{
  "n_layer": 11,
  "d_model": 768,
  "head_dim": 64,
  "tie_embeddings": true,
  "init_std_down": 0.0,
  "lr": 0.000398,
  "weight_decay": 0.24
}
MLP neurons of a small language model. Each row is named by its layer, matrix (up: input weights) and neuron, and shows model dimensions 48-175. Each number is 500 + 40 x the weight over its row's rms, rounded and kept within 0 to 999. Numbers have three digits each.
A block is one neuron, or neurons of one layer that tend to fire together. After each block is what it responds to, as a language model described it from the Wikipedia text at the highest values.

L4.up3470:506507395474559512498523539526472538499504454465468444454466491495549441520446517521505488415562450491542500460547501520589530487523522532508495479519585504470508498466530548504441483473576474478477511480510463443589538476560509509588462496465456471463488556543513576487475553548413477429487525438502429466496459573500606560472466556564465446465534484501457477430498462532454447498510
Election results and careers. Tokens inside election result tables and political or sports career narratives, such as swing values (+6.3), party names (Labor), and outcome words (seat, seek, losing, vacated).

L6.up104:605511513493534552398483531498544476475483533487402489522529488452546505516512550506458438475481475490499515622536424590527471506445521493481543467512486529500568500435537511454482493558435511469567491470488511445560488541482532488552523515470470531481571469473502463483600471521538508483506491512539479555471499502603515531552585511492456529504542472547539466479538434481465470526596
L6.up528:436518435408499490478497527492551506528454507552504536514482439575550521545512518502505519540479491475525440536533471528533417532521442525494529442506550485529536489511519470551465471497526440572501549506511507512549431496574506476505512515443516490516539486491484497554377472507497392477467537537486524445428494401497463423511487486480573452532512533509517498450501488492537494539532
L6.up1338:546441422502493501502506516522508509477453502534448535475495502495526497452427580495555481483453518513535459527526530557449503552499456473465543502501471468507527531455586496464499580549464508524496522518478510516512485437500535457486480504492455511468400543529467451568568458483448466437478463439474556479507454470524528424454524560515455407606449437533474479507482565488446484540522
L6.up2318:473486534483506406481495511497565482458456558474484476504530452472471500442452504545582602494491491459449450526551471545439486516513504404471544615469486508481529447535530463529477494491453506478477476508496485469519464512480523476480506542517504522542509459547521486520460479456456512506463495461484462533493436531529500459523452506539509476506484482544480513517440527458499526483503
L6.up2599:494482505466440517494497470531491589528550495541450475405497461420603563483460464570502462450487336498529456482491495505449426535486554521575524520511567516508560538479533501464551522557505490437497452553433465525504444560494552441482493562561505569440476481479461495517535501509451531557538537470455461537547495492469531528503484557489449462514404429485550463492466484475454465478519
L6.up5212:548482489483530432456491492560426511519486506483470427537481460483479491518510529510524537516470444455447525454478523495463437476496559509494538482480535529520548482472561519454480535526543452550526477441550603496507538466486566534561429537502471524517528542531468545498480497427459392506472504513471485522422487455532493453488525441521551446489486489532460553472562474532475460534457
L6.up5702:502475468491515506501498502555517558451485519525508456483481531505527459532470515464503519543399545581455481499518470514478489519481443531505472501503559445533496491448573414483551567550466433460471470486487481477463477525503481515557497594477408490499507467579503500531490516463399504496460553410520555477448432502472464466516516486469452465510529473566467490452453487434424565553495
L6.up5944:516508516442540521487476531567494566414536479547467493462490488475532553545500518488468485467415518501535430489502524568502446527506506500539532486499509568492578443505542390425500524518556456495520491470473476524553456507513527444508503522477442568446503476462466436521506518461484463511481480505479532492435457483520506465475477500395500425567460497547471525538460521501499402517536
Mid-word fragments. Fires on the middle piece of a word split into several tokens, right after its opening piece, as in En-cycl-opedia, Lic-ens-ing, in-habit-ants, alleg-ed.

L4.up3390:459510502499490497490479499472546487470539547563475467530485526504556476476461440504399498478449492554564494478453521468511474534504510494478494487459463519513552551522527443463555534550481504485531474520520572539519493480485487504409514470504435515474573521540430449525498525436439527502486508477503475500467475500588511512444488527427477521486507485495484493483475566476548500486528
Mid-word subword fragments. Middle word pieces of words split into several tokens, between a prefix and a suffix, as in coun-tri-es, en-light-ened, dam-ag-ed, Ser-g-ey.

L8.up2691:499570560442450510503548493510452511540554586451391474571507461506506460503518519460512535549477468528415460527471530500562491480431564482570484554541552518486551445499519405534552490529529482513426466482405452476493537435550453510534477534563540490480555543520495510490436449477489538432475534416489485535369547546512572482455518439523451452500519501507558488508527497524502513545483
L8.up3132:569594436520507416444510568504491520465543613479514507596529479488573533565451485509509461515444521520485415492456457518496476565506450492438486541480528503468519491532573467546513459507513531577385430543463523461402468498510497501562529481513536457502510501529413525567495511512472506509501532447479532499446513506540548386546491491505520476517571496583506473483466468522456505577467
L8.up3154:489511440442486433430436583511454508476522588475496520547462505501537489508411584494497480534416568429512533507499515471485523440473546529436525546501471516511559484466517446554554443493426515543451524455518501476457469554576546483545495464493523509565415486434499520500511449474520440524514509441543476510466514558520495491432525449474509487492468525527541496490517503521487518546515
L8.up3807:465403440452545563437535534553509449459566549546466456521532491477503503535560577527494523485477531485495481555509516524497475539473595537529491553488523538483561483504523544505496495472452480558332482526445499566449527490510531457545399482615465547507520533487498481500451480488473532462452532491499561533505515470485501430461559441487480439510524432527456461538532526508464485526560
L8.up4490:492467431462395454461432508562466474568492551550458464547507480568547548523512461483517483530519493521494416436441501542470494508473541494445551452500485521538494506487585470507499468572491511532484431496480454510486509597512494440467515570507562586480481529513433551465504524496475428549545507442498522477456504439498437523526462533524447530487467484615485490486531473500464535546523
L8.up4675:516554502540566418454468535499566550527454533443517522555525429509475479471437460489489421432519494482507383506488459537530471532506466525477529528519546473489531490491549495535496417492511515534518526484493517451454561392520420609470500580461485459555498493516515485585481456485475404594474505505484503455481491491513465488560466572379499552498519472578461461505474424518567566464544
L8.up5793:499527460498538549457480447529468448484459607556475502531606509543478485471484513484525505476438520518447429442486504517533484493498544588505516503493463486479478553536568491545485535517503518557461469503500482451487509457515488534467555545507558554611482521509531565480517466496491505530534505531474451527489475479491540509481458448480495503484577500542432490463527400569488556509524
L8.up5859:485447551455456475503500487549555510485431550544486434516560470474506554485564534502471483467472510483495451548459470557520460495533571546510485513430486475497526543526539443473505467507503502618427548578468535503511467440486446517518501524532545554485539477492534528506458545478482500506445495455499538470446506466522491535495475558485436576558507530536528494509493451438536574487464
Mid-word piece after V. Second word pieces inside longer words and names, often right after an initial V or C, such as V-ent-ures, v-ener-able, Tol-ed-o.

L6.up1702:474513422503482481459448489468519499418407496448494518496521464516597470557443512598522567499460600597471512500494440491548514510496501513486497582568531536501529463424523498567458516535499474468492502488448621507506475458555523494607532477549539456425498423566522507470509623478512503464498559415464496449525538482473590472452491558468512469495514539546448544500443513508545464477512
L6.up2788:525467405513562459506491521484484494501474465479540533517498524513575513557445464490560518488515429538496532510468511501491489521492479491541508458483483577495521523410556491498514444473507479476467488501500508478520581533526506547531462451483504522518452515582490514463435543487419508488489559521525449491491473510511571502506439517537378529488593460534477497499418416442481446496542
L6.up2821:543628485506429591531487515536523541594514549494472492562513531566523570504440531493448482515506451475517517476476506531528554473454489562539524539512517484513511499452531469497502466434530485524474475484444504447554495434502526500607486481541535489493507513487524522469451543502452531444472569529500469501543484502477508468491483467509395492531543450445480526455464467485429468526515
L6.up2944:534517416457458449502492500479503517496447469426460525463455510482541472551435522514491491473511402543495516441507490525578509529499467548483521513513524547476486483440523490547443520495555434480539519513510551491538490522533514518627438487441546472460456493574536543478454548479470507464522561501445512500528528492548613510491473513553405459481569526497401491511400482488503433496516
L6.up3752:577477428456465427468544496594555515534489501470528470466482525486532498619465455483498499437488499457440469506524496473536509479465556498495529514560532521533514496525548537543522476475480497531471528435478522548537503431488434494572508532479469455505468453645506540495469541416498461414461547479487436494482517487568526499583472504540481502514504593458527484493458472477506501492533
L6.up4206:516567468511491460503525494525460480467496567500564474492535443524542551539517481488581524491481482396430558483541496553482493528465496529602476483501488535473526561470512476546498481452536493555459463524452496451468567459533561502508456449483517481511424503556526563431440506493515490461502505496517524513455517498508496467482523473578471464529538457578445524490524488518456390529550
L6.up4464:561542517508496526484579565515508512539492481497504484494488544511544491460425552474545509458547431505582524493480558501501551512509491622497499512472480503462528540490543468524556460508509468463545452531497546439535546484507503526538397498455522495454471531552488502373421513504523409457454547533518457491479486533514589520476448488509441485545499531509504512519473565474490478532532
L6.up5463:568533501539466499489505512524528550510486508456441455486444513499557478564404538433526511448486504448505497502490479513556573528455511520527524549504520527499511537489529436494444509538520480503468544545522484447538548410522457537623504458483512493496546503495484537463362536486476564517502521478494432433519499533586515508477592524535486527564582535449469520476497524422535398482534
Electoral district names. Final pieces of constituency, district and place names in election and politics articles, e.g. Living-ston, West Per-th, Georgia's 8-th; also place-name endings in sports and infobox text.

L8.up55:472496505440448482441397467489557514482521475545502498499471583534525455531461481533532575483506493476500508511543567503477507492521461514515472522457450506502537494456508541584433594567528442561548531517513519479541553496463400541552479500445424501486549545557453513520429579497483486447518523433440515437463468567543541498483498549489505461527529563507421487455443505472507505444523
L8.up836:523554520539486559514540587508561514551501521532438499487550471512572487564478467453578497479526602526537539427513480472531496481465501598493530543532498456526522538515514444533466510526470470470494503543432480518485532410473497488548439536447510517516472493506508466453448571504537468478556570483535471455488510536545570485549532583400491520508547544506423539528442519502499463434566
L8.up1266:502556476502512545520495519493527533549509510483422450490550497540551462465449527478461549514509468476584506509464508500563497518453568526462584523535532529527496467533513485558460428484547484485528480519482478537527515457535468487545419531479497550403435480556540508473436530396460444422504555490505440519450478522557549541454469428514430486480543539542464521508467513512461477474487
L8.up2187:593527436505488543428540537488552509486527502531420473558468511493602510404431545481523588504507539500490472504536438464503520534536567546466464523477520551498518464504524509547444521503526488490538466498490504537491502581525510511574485521426489511478472488509489507527512568415477522496564559521429430524465537539618587497492454522460457512527475490466450507434487519494474513503490
L8.up3836:477513474510514508501485504455557579499487550511541432568497568520459551488449480533498468496493456449524441504505505520495512511512572585463536521532492560557503583536546496572460480512452423502492493511534580555511482451508532498543466535464420478540512486574504503516485497457439474487483591506499579506431518478557443498424436524553501471476488533518469468471432440431547495445432
L8.up3974:561536506496439524526526479466543535490528473458417501509514537528518510425444507452475498514534446514524490498521571477539541522539480529481500528547459506542486577501497483439470509480533469457556517533487480481457516456496461507567438519486543538483459493576542464531470563453464466502498578515502465518412486479492517512436438493520408510487512494451477457528461484454470447501520
L8.up5310:514561485466501520524539482480505507485499536362455554488434522465527446603470525509551544490501480512609517446547547522594518501519499541465534480492526535566526489484519484536497511500545495523508502500433466486479458500517515545613424513508581501494482501609483501517480534512514497432501531436522480446464505506434542443515520530483510492480550539477447495485441411444441486506509
L8.up6044:546465411474445552458468536614472476450483457508487532512472497473538548434499449506495478497545519464512525434542556556554491477513512489456575531536521534546505538486473505537482470574527502510513508562453506557471468534533488536538441481536460492508521480617497522502508522479536504480518526459497486513382512469514515503483456534501502493535515456498472499433420555475448493462528
Election year digits. Final digit of a year in politics text, mostly before election or assembly words (2024 general election, 107th General Assembly), and weakly on "the" or "For" before government bodies.